config = dict(
    hidden_size=256,
    num_key_value_heads=4,
    norm_place='peri',
    norm_eps=1e-05,
    positions='learned+rope',
    parallel_block=False,
    init='normal',
    beta2=0.95,
    decay_fraction=0.763,
    decay_shape='sqrt',
    final_lr_fraction=0.0,
    max_seq_len=512,
    doc_mask=True,
)
MLP neurons of a small language model. Each row is named by its layer, matrix (gate and up: input weights) and neuron, and shows model dimensions 128-255. Each number is 128 + 32 x the weight over its row's rms, rounded and kept within 0 to 255. Numbers have three digits each. A neuron's up and down rows have the sign that makes its largest values positive.
A block is one neuron, or neurons of one layer that tend to fire together. Before each block is what it responds to, as a language model described it from the Wikipedia text at the highest values.

Responds to: Mostly the | separator right after a quoted song or episode title in table rows, e.g. "Bloodcorn" |; also leading digits of large counts (2|5 games, 3|9,180) and list-separating semicolons.
L7.gate166:100137153138088090121128129094190101094090128043136121181127197120146117102107146137115132131164117129128174152112185090139181043124109072043227177138167122121089122107105199157090158093109098090122173147119136115151104157169110089157129159172123120193148174148101094108131106065126163069133147106140148133161137102096101154093156105091135167139138131087087116114132140092104133110062
L7.up166:061148092098142192108128174137129150144129157167117084129141088095140131075139157093142101091165140119157135136180153076078138138132168089111133107141155154114115123162140131203132155114184077090159212120158141086169154101147120077116092176140113137143117114177129106156047117120174150076073148124159081051126177115100082185079159120159050154139120137112130122133129203103100111099105
L7.gate281:138076080161141169172112106136174153131146071052084101176167171161105182128144104142179077092080131119148148100053111116079174089149157136108188071102116149151141147118070185138110125165156110113122157123154154108113109094114075146109210128180128108143071184114172129117161083103093122144122101137179106070198162112168177198109176122093115143133129141118113153110103148173148056109145
L7.up281:160142107147154208186106102162145124095172134142100154071124147136096106103135148137090151141070111120081111081158141100128154140148114086033128149163128096083170102139080128151121104160115117184165114110139126084061123085093107115132151075042131121193142080091122135123198136146153102113126137182053096168163185145107091109140131115099147107162142102179142112148129159157203157135124
L7.gate312:155122152156140146162117139106173101127163079116091092107155150180116179117164101118162126185062124104125122129041123168113161030122102084181174124109103147156127165103086217137120116147119114093114156122128151130150099086163145103103162135124147104116133128163094112156194149110120130078111143104141091146154197085122114112146162075123179124166121120115128144144143105137150028085146
L7.up312:136125065151127141089134126114116047131101131137129120061099163142122122090147155137141174094126116108099139099079113140133171158117161084095121093125105178168154123149098124148160057129109119095129089092128096077111163127102138126110107134128218131174118087114160070152124148087117150100150153142188091100122133113117117130118147109174101134160072114128150128119159108075208122114121
L7.gate470:119161084111148124120046092154141098157156107143111126105084110107118135133144136124135130137137154118079117130169180096091166146125212109091132134166165079151156143144144134154075179103098076185124102183172137139163076106138115118108145151164152120172053164090126137089158089138098080068150134118137144097151196152085211087146154044134137076124075105167209115120094151112150113113161
L7.up470:153137135126153141138135147130164148173134144118206122155146083173147060092096146108114086150165171098093091132144086042135133179105199122107088122174139166157132076137164171133173158087217169153160121146185159137155100127171098089107143146141082123185078108141151137131205189089169126142178170176149125108120131134128127154157168114086108139137103141123178118147121114152160093084134
L7.gate499:166154146078088131129140107069121093079122129131082154158179119124143186134109137144148114124140201108112112122091094140117175168138145138125156172136154166114140176097153133141089095086113114158121180073171215151108186155195145107123139167075114060167150141131106064119191102099119168114101096106163063185112176107150151176178168125145140157131139186201086144163128130124141054145102
L7.up499:119132081094143173140111154112088167074170097153116138174073138205115128107147142131113083119134149152094122171186164150131146152154200161081174114115121137145108113156126164105133097123169098148125117167163139057140104120119140077056148111120192115117126135130189081115066117135142062133146108141117113115163167084138103163117142110192149185124102122095158101135076149096158135125189
L7.gate552:092113107091147130134070119155191110126140091108134119136135158132149173109111135119066146116161064111137150143144133096132138122093153139149104079117158133088063162077122138122102089166141189134139187084138157128134084146090056186143167126101192100191066100170135128124168100112126129133137086177110097109172134084123117173195148104112160115098126127172121171075157128088149120077161
L7.up552:145095085068157120071072072113157142105157104116103111119142119073187152111108092122133156108126099118106184113148134144100150150145099158182124139092128115126167148106121122152121114091100142127152150048116136059050147116095138144131128114168147090183114102094071190191110141161126141143142143147117061100209132123145123089121062146115170117125136077153055138123095174173151137099140
L7.gate626:114085128102117093120124102080168109110095095082107182144112106112112175078110123076109132111155145126112158189106083119084126126139141140080151078140122104154149108161109126173122159102180134114108071158109126131131069102208103130125149190126143119213133136114142143157098144172125127066100136166158105159145177155130170113115172140118107153144076097101123125142156120139096118142128
L7.up626:090116126121149143132084110186148129169134083093119147151064176196153112155085150109122075085131135123146120103122103151121100087134132083156106100150098106163110142145176150107076163154089153112130120181094058105165122104096101201097168136174093125128147081165148163182133119157122152127130106124131124088168139045117130109071094126133081102155166124139177138105134104109162148148143
L7.gate657:163085131138127117149114172104180129181123084090131108093158126159181120157186107135143116103138117174124112111168177112109110097094163100111143166072122138155098094125056155164157141157171110147166121124138114049114115124147118125134129129110134115119076169135102212103170126124142159067113089144185140133169151061123123181119111110172118090070115151165104145153131132199132157056076
L7.up657:108116114128135155086101092111151102173133183129140068177128142151150120064095128150164066170128141112108197139151146137139101162147151126129074055108183067114137147113145144124071153080132073133139113133147128114091069121088148134085115124168120104168089079145089085100109146153135128150095114148112160047153128086073199130141083132178156093122141119166064079074128152119119109129146

Responds to: The space token just before an expected number, mostly a date's day after on, a dash or a table pipe, e.g. on 10 November, – 7 November.
L13.gate354:098106186126094132154134114099147079158097107130096135137128173134116127122088178144127117165115105118147131080180175153120168097081177109098150109128176103108140129122112112135136137157080099108147117168177155085130097053130148130171146194096105037138073071137147096089077163104135160076106112123201181097049157171126130114108180129085137098145132158090149186143065086159141155103175
L13.up354:101136079093115087140110081160103055098140137107128119164136163099172148100142144143143132154115096127075117116173112155165093124114176159126113115131131174092154152142134144156128113154108093143067076138190114087108116099095156083139129162063116144126123071102112052125076142153115144073159173131108181148076170108104153091133145098095118105155124125078119111125145094135177092100169
L13.gate403:125145159086119134173100140123105105155110047118108093101082138113124129074123118150119092115152098122122081128145157080145174169103145101076123100170203097139082179105100167150121099137129128086068162136121112151187144173184104195142120126147096097195141129137129077102125125109111113111091101138113167131146202149078129188126105149068132131157129084131158138141123118133151163115212
L13.up403:169123153130172141153172090105136124168155114108153122062083131126155153133099134157123142172140087079137122146076155187177112094096109076100144102140120124097159176169173088168168106116146140135136166148085132118099130086164162101142137125169112121148140101096144108148077206122123168157103141111092121106146133147113155074118110124049155110111162122117096130188110135167161119092171

Responds to: Bare space tokens right before a number in infoboxes, census text and tables, as in area code 785, 6 ft 1 in, about 30,000.
L4.gate31:135053188107130132200119106157107116162165096073142103084159098088119202119113163124122126144025155163159124158149141057134138157110165101105081187116195141130079140112149124117109082160121175120114121132122107122125139149157028147137166108122131099155132156136117154102140088129111156128130141116172085131148144131194125118135164164113121175131126120118092061132223167131134085073123
L4.up31:115097209147144127118117164151130125161084114095112091117143070097121141175100098133106119172079178114198096107162167136154127182142198129062143143110179140138115096106095117140142144085152107140133119160138072097146191190158062138150096118070105127132100166087095157120164143146130143111133119111156142152101143147151146118125195120086101137118120080168166100153159139105077114132127
L4.gate225:130042106165080087115151099140129117185112194135124171103171180106074134143117177107096158103090123156086193133076151089111115113076124143089189097179179149157115155177154177137099104108148134182110144128204131169113099181154088141214155177075090112145175123167101137105128172098101126110144111174100198147075132149118102127109162146096140220102103117113147117198156140126105123129105
L4.up225:076102126152139148143077155044158134097115128114109162096136141189101113143114158141121130127130152101092162151070090166117115129113147139081201098140113069058121086136114148129152111086139135193102178104136142094140142103109145121157147088069116127136097119148179133106072150151130178136122091131148146129160107188113151191159129112141186113096107094131133085093128093101086172111120
L4.gate328:179080124189102132142115167121133128170112186149098093113122153128099108180112117146137106173033150140122116116180108166151135103122134136069124174147161172105193152108096143132086138116147132172119103109175178135161134148138135157096134119114096115109197185115160181105137133085054198069162150139135106118087116165147195162152136136102180174073094079140135132124180120113130124153137
L4.up328:143130143219098126192139161134095165193126124135106116103128116113112103179048074115134099162056209127129118125206084154150119131187124153108140148094177184100144098088120135102143091097140140123140136135179147082169139137125127117115090117115110126109191154128118197132130117096105131126090132185146133087120091145078187159078137172119151167086085083114090157128150127107075161158133
L4.gate441:148099127202085110103183098108106089120121196085122123060191172085130196155188133102150183144094141147150123104131113101130169136128102103098113156108126145154147141081144160100108092124168144134106102161168122151121152115174138134101137145112134098063119117108100164134140062112164129100159121168181139149149165133185146096159156124093095112120123104115077159146192160145142177161080
L4.up441:141119160183116109102139209167147114171116195058133117117165130095115189132086149134099104170136190147140160118050090117123126075119119145104114187100112171167088167131088149086125122123126143137047104157157134147149086112153141118143141152175125101118094138181150143132114108108171195135105136125150094144113153124188152138079143115126177109113127165138105174112156097116142142113158

Responds to: Numeric tokens opening a cell in Wikipedia markdown tables, strongest on the plus sign of vote swings and goal differences (+3.4, +7), also years and row numbers (2011, 29), with weak scattered word fragments.
L7.gate46:067123157218131221165126141171115124144067153059148085095112091129115151114117087090107151153139153184185097135130144186094144172118141122136097160084174149161099122163082189103072106122103116128157123133152157115115125137194069083138116137085161077064116131109155160072148075122093098103108141129111204069159161159126183149122178125137098127120132150111086145133097109143157087111104
L7.up46:109117124162179135188111103145197107153133093123150119164096122176181080121155161114131175088192092094160152122145166120100142073077152151069152084139136112126129115193136109066114103161123173152131166152130130087122075102141076187146183125111194132070138136075100170123143140195113116110111097109144127107086103111095127158150192120076128143135130139019082138118080033181109184098176
L7.gate155:128174175183093125100186114181122116151105106167153120103064093136128169153144142130153120125201098156182085134163102117134110175204164111195055150145159139101131127113127190100092142115081091088098119194135105149126132102148056109108157187135154100089143180135140159131130176118090241124107119130196119152097154095135116165085139128114122133088107143104133139116128103094137136097171
L7.up155:104063149178135193107087058160113183098169110144128140152118138170159122093120137117082134107128120131096079154110110108150099165134117132143144108160141124100124145142163105123151139124123074120096106113046079082146160075091163087045103123191094125096204141141151179144074072110157164090059123114157186134123114121102143111102101113102082177124160085112140179126155151149136126148118
L7.gate199:208078186158073156138117146139116120083195109131059085158163125095099146178158121123111129129114113153182102112176085148145167134099139191130149132119141078095135147085125117123118111146079120095152111094118086120110124159118091100140151128152151094056140141113176134166172090091096145170153154175150153105168143157145127132087100192121168137128105131073172109120142153152106123116130
L7.up199:104167164126126112145138138140121151072098094124184131089153020145127083124106119100102087048090094079106156100161124140147177133103120153090120133134138138124172128081153142175154141080142106165087105145142143131123100162141178081189119145065101142091079173141159111167117095051151118170117132081145102111143150105158112043119106112089079082178142170047124161153156162139092163165122
L7.gate216:187069154140099124156082078132179131135140232113129080201137150120121124124127128141147186162196164136178145078087134108118164180135140126072123121141119142159147137130113144094120107120100130108126136100204121140161121111169102130135150144090185104062089140092108136141116146099153210065131126166147117140165095100111125092095118107136135160107099098121096135123055084136180139140090
L7.up216:109126122150112153145091136166129093114110159131154164120078122086113120138141102124145118116189140117166138122116160133132124105107091116126099145170111087127141127161081146103139117146160103112124176181180137063118145096140151110151117092161151132080146123122021161104103168095159155120146136162138169127126141107108139077111041089099133141088128123124134128025094131142135118135125
L7.gate401:141124145129116088156120071174115109152141171087158047086141123107114095145148093144160139122167180175185113150068148120084127156077106130174035112148112173131084170124146146130124170104152158107050191156115173177142099139130095174122146189149128071105141112086089169130161146092099138051127090128147138126127159138130120091202107077104132136104161167144141069155114105110101134110091
L7.up401:157118138159123131121102131090124147133141169096170139074108043154166127120125132146132081155149122161181193103199081121153125127126084113176184157106129045128144070123109108131136108111147144183152100149133181139118118138164124096164116148185122073123156089112135100109166119171130131133100105115116138142167107123113135130113123119091132092096144176122109093095117144142133087156094
L7.gate591:157079130086104126139157155169130146126113091074130078164124132197163107110128123144151125170086143131113148101095110096114170107101132140120094137181153154133098102070113190068158121125128117039140093172152086119188156162155065121152157116194135097086101142141113190135114104142126185095088109133154160142163162139113127073096152105117156113087128195194167132130202120095132094118143
L7.up591:103165130142128118163088155125062172148088125065121043143110094160120089141169128148130072099135127125142099108174156112046118099149165039128072169170094106146128052126122123153126179089128139104072139137138084157146058106161107125148147090113139111114138110136089153098212169164142154158154184148135128197193175169125159084139118110160141107047147137119150114167158098054110182073140
L7.gate681:133053196181055088156115078166098136145148157089095068127107126117141108140132136159177124233119110193136157133165113085114153133125092156105096195139163097092099139092111141081129197177140166158128162094165144133146158156166091109156114182132165065059093169122108167166127066135164125100197172103169124121131133098096158100114142114153178207131097132124093090089164096160133143121146
L7.up681:091091130182106088091139102154127144131124157059104156107102098155137113167141076030164149060139132176133107137172094101126123117106111145081144156067043111153136116074175103074158185131115134144046140119121094127104149136166143077072117154143148131068144141114128191140139071160135088156179182093118093135146160122156166072168101103154118123097140100149066070104193171144130135095098
L7.gate686:094040093148050147177101160132158127142146174110109080101146161114166105131110120136156178135116110224123122111120130163133163115155117122127138161101204164132163132116070109104155138193127200158122124089160118112148157156125091095119105175117180054131196131124104170128105119095095143077102122099183118124156207137137128164116192159137157178130124095092102150122120170145130095082136
L7.up686:102134149108127100130144123149111176129158175152150100146128135139127125147160117146126132070143116162130124092182157176194096102113105133178135119130149143207090167138110140157103142147137122144150144094074136147178140088149157120097092128117161114136168143124116129099085124174137126083115149079171115107132178070088141102069139136161113111161162125074117108163058158156078156125085

Responds to: Tokens inside or just before numbers, such as the second digit of a birth year (born 1|9|22), the ° in decimal coordinates, or the space before a day or table value.
L7.gate44:087186153166072094140131117127100114128132159102096133140132136157060128126159162171101145151150115129155126120113098103133171175130143078054155180035201148235095089114113153102086131110061133153111180132102159150105113162152112127133097121090129053125147133079128131119129081073086185127116158151115126144131172137069142065134165138129100139107124110160130101087167133190099086138136
L7.up44:127111117118113157141132149142102132130108131115172152164121127129123125151155155139074153141094117104104066117131120096096152122169167127069186216123174156142097165092089077125126088169072084174105158093185150116164176150081104107172192126065107116118104154136086106150088080116115153115159142096094102122126135122100148087077173112119104194121121116134137150124233136097178092137166
L7.gate72:145133167150026092084119147110112108185150149123136135159169180083133155149165129183147130165159098142152097149181155090088162125155139099061136107143103144190101131080140119126114200110080142148087162095137149107116144177175159149109139143146107039146176153094117175148128035113136163096155193128157146197146142116129049089143128135100172129157126091133078067197158090157184067111114
L7.up72:101156151166129124101107143177098134144124157081090122094105095139047123043130178128095154143174111123070114110107123081159089109107185072050134124117118124152131160138102160147110183105124050175128151146062141129081147110142180121138106109119105115136145141131174118112074116085124145115172113112154101189114135150073131162143142124112116139174113108083139099136087158141165116135120
L7.gate124:132124141137135145143174118131178101132068108121100112154113102167099112064135198095119088134132163133134124125198139143069155080114191125101164162142179185099100118107056118105074094085128121112131148106110172115085098098110096077148142108085152076154148138137177072114126145127139125118092103174101172114144175166074129089132146088108162114130127221169094122198133142141174098071115
L7.up124:135094122101155115083212176156027121096148121147154128151100099185110068116131234149114123156057143090074089102105123103174134162092131119082135159187107106151072111103071089099123114120169127137103160133132097177113104158122101182176089110131069118108170067129125101127141108125188107125151172133138130087148166113119141152123162173125095124133132125143184143124062109113117155100138
L7.gate222:164095160087156163177071215141190112155093125145137089078111074098118044099148147147099108142063107114114175135120107103202180087115143141143198167119123121167107157141091114134155160110109109129112109206119080171132071144108101117170101121072082099151087172149169085118164155083106135103107148144126118151096134114164162125145165103065127094127112114143139123171175091198131105080158
L7.up222:118085101178157112114113179150170093148168178073159110108100094132113148159137109121083146159104062156152198120137086078140123146115116145116167087091125077123149133130199109134133126149087144110087131152111095150165080096130140125117121154099109123121123175129099158112118119156137102103129179151196083079126095143110093117142178132148070117103140096149093139072175125109069107140123
L7.gate415:130110126107136134168133123185118164150097164114118091097120127151092146113125122091110169145117163181067112169154149129100168118082110111079135148085111171104061150090138172198140125140103152103083119096159177165128066106166118095133136179156134112097153240103056145081135116092067065142104071084078153160147166201162139046083119087085155165065143172141147125125125129122119121073172
L7.up415:136130212141131107131119135153140104181109198116112131120144096148159097144197130144118141156223142110155152151152110081108089106181133149109047065122175133156149114137129131116121113122126159052114107135117122123153103164138122135114076140103112101107155146104135122121138070173125125089138132126141196158123149087082062169090208125105117143128151103114168121135178153187097097070189
L7.gate455:091174162118146091075172152166164130120138149131069107151125131122147123107102163170138138179147067126147160043158140130123158053086145142121113153073103177176126152102150155135142121107101121115133128108138123178116086141136077125090140149124123100131143076151116174112142112130118187139145098176114099125144084111146063123142124108139173133160121100109106187157143138090094122146122
L7.up455:186123137173072129127160123097087147106137146085120085157162184113083095138110151046115090106158155170135108140164135155139123148135028122115164101129139143149125112114116082151132071120127164162181159063104162150186102148117181103136133110106097141109103158091148104115084109167156146074139126172105112163103118098072118162070162083081130129105134104106131141114145169151117067131048
L7.gate526:145122126079117140178104101190127164155131102149161097084090171151158080129092138144153089141119192180144171123099115093150180134097133085091081168097145177181091128114100202175135098126156139146049114133167100148118100098093122100136139123126161066129105130156110146152126158154125165133124105123155147104172151131118118073187136082084147129135124147113192097109181149176145090097213
L7.up526:145155119073138163109168142160101163161178102118112128083114168131124078175163155156112111117150135124142145097088141139165192099077136117070136155150112168201124151098076200178113083122203133159147137121095138075094079083132140149125089105169163111135141087075135170115156155165156160126137096109120081129116178085160099118118135097110155146163153154144177130186151159134168147128169
L7.gate590:128090112167130109103187146155097163161178101133105098149115181199155172139157123090185118114121139154130151153151148082105113078174082122079163138114158106126135092142103153069118168203182098135129160076112154078124118187125161193069108203139098072172176129156126131074125045144138171063149080110145109123189150080137099101124108152084118148206116190126087135161176154141114123134156
L7.up590:179167151149106125111185084096055121167129221094132174089191157158119110193186110124179193124122119165133077098175110160095149153166091097115091112121120142181151137149148157151147139138130079114139162050110109111102149116212165114145091133121145105111098135120069134135129118134170167108149052124131104134135132166113073117143076167116122138157156178101077122205121184140110108121097

Responds to: Single digits in the middle of multi-digit numbers, usually right after a thousands comma or decimal point, most often 0 (2,5|0|0; 2.|9|1; 2|0|26); rarely words like "much", "different".
L4.gate103:083119125096143131117144127081093142170185069155182108139162115100123097075153172176104113106167114092067038125150120092139119141154142139172157113158136127122083107134103090111135154126124091169148170111119139081078150153139112124091146154105109130189176133117100126087177179117122125124124061220093136093097143093126146183255140181121134167133143186161148131109130149135100133133136
L4.up103:111088126130148076141087079132125075176102112107067131221133119135158160150104125089132158138136086129221099171217160113118187119136178138112120139091212165143137172111122144100152127150131113128182081127178092104124130141180085107154174094089171103160086133137117086088138089100135191159132115090144077133107143148149075120162143107164145178118133074169150120130128101067135084048106
L4.gate233:114110112109124155129111103166202118127126133122121123083108118127167112152103202182164139151118139140106151120128117072165097138101198122115135136086151089112126136121124121146109134148134150140159056091127124116128100141087081137156119140115173112140144106137164090145121161152143122117142111121151133091117104087128192065132171115107123092115132152150188087114162096116145146118121
L4.up233:115119037107158140127094085112144145191123127149115152111143105130092140162150150162134186127090132113117150094130159138147140139146164143134128132143142125100114170159178118157100132145120122173155051120129083080059099157133103171165140099113121155137107091137116128156099106150127128142164099117158146137141074100131101178102139193137111115120157082169074121072151123091106161148129
L4.gate319:123161118078148152184085120169134137166118097087111136104111098133152090092098145093144114217081149103113147133162168118137145050073178107166200137127165138094109127077115170131126135114129105144135108113157099098103118112111096133122131129043144112131111129138171129019163074126102136117100097175124144187159147146130157188194194090083177099112123106132147153076212112147130109105145
L4.up319:107140123076152096196142162141151187126149125110175159131095172176144117179131094140080126151148110122147126114145139106174080095127108177089157129090144113094101118137093120116131062125135134148194144134155120132129138114138167155118168100098142126182106164111110219079153142095145070155119102144138153195173132128146153121153203107123141127099142063138115141071145116081159107122183
L4.gate352:102107151178108162114112158078148149141166139224150141150121114109082086114147173142117139113178080113226088120111132105131101145039152136189095119124084141125108161151167099150169099253112121183139157146089140118120072135113130132143132164162109126073105102089136127128143140152122122108122088165106161147071164117174142159200136121118070152149158142143096131103154093161127103073079
L4.up352:117097101109161160145123105146163133156198157189099117112116155186141081113172148189152143115172114176148118127153126137056150095121174128067097142152129139137156134196147123075113125138111111166143119142145092113080102145093063069151178113122152058134092144147172222073138148090176135114068104133158116120101173112141093140098100122147141154145175155141098119133086176114148169074145

Responds to: The leading 2 of 21st-century years split as a separate token, after a space, dash or parenthesis, as in 2008, (1995–2002), June 25, 2021.
L13.gate262:172097155129078099167111122176179170108140155121112147172134159147108123156110136123137154150121177188145183129137129122123190127124060196088160162123160112102106135067166144150157149135108105148129150131160093192169085116090098097130158182164099068078116121059127147118109095153124100145108114141168148134117115155098131106167167112126138162089103177156095167139079097177102030111134
L13.up262:164136189105103140135125158151102145095195116088116168149158158174123157138118124073118061140142140158127145126097099141175161127071133157145136137119156089120097119117085105164139139096108122043060084106149106153147121151135184078136133194137103113119152149152106106072151038106118101142099159098179165089167157117136117087160129134155106102149127178121129166146137137139097063151164
L13.gate301:121155146139105158112121055140185170062136157130083126164099126161170149136189089049154161100105174159120190137137117097046163121111107091125148144118139106133140145145170137112114125105060072073095152174107096163161166140089124106111109132181119104115145098094123168090179156194071110152104124163185097102179196101096124099210154096150119161102110097084136137133102135156117156152128
L13.up301:145061141169119134114107107114113158106129134118074161162169136088125115152102064150058095117132202163123091138096065070144163089158166168115205118139123179097137133139129183110141151125167158108120156165140133132114147060128066133148172121082154093144172102094138134140139101158116140085090149080157099136148128199175085147161179197103106138078127082102087204183189154129125087132132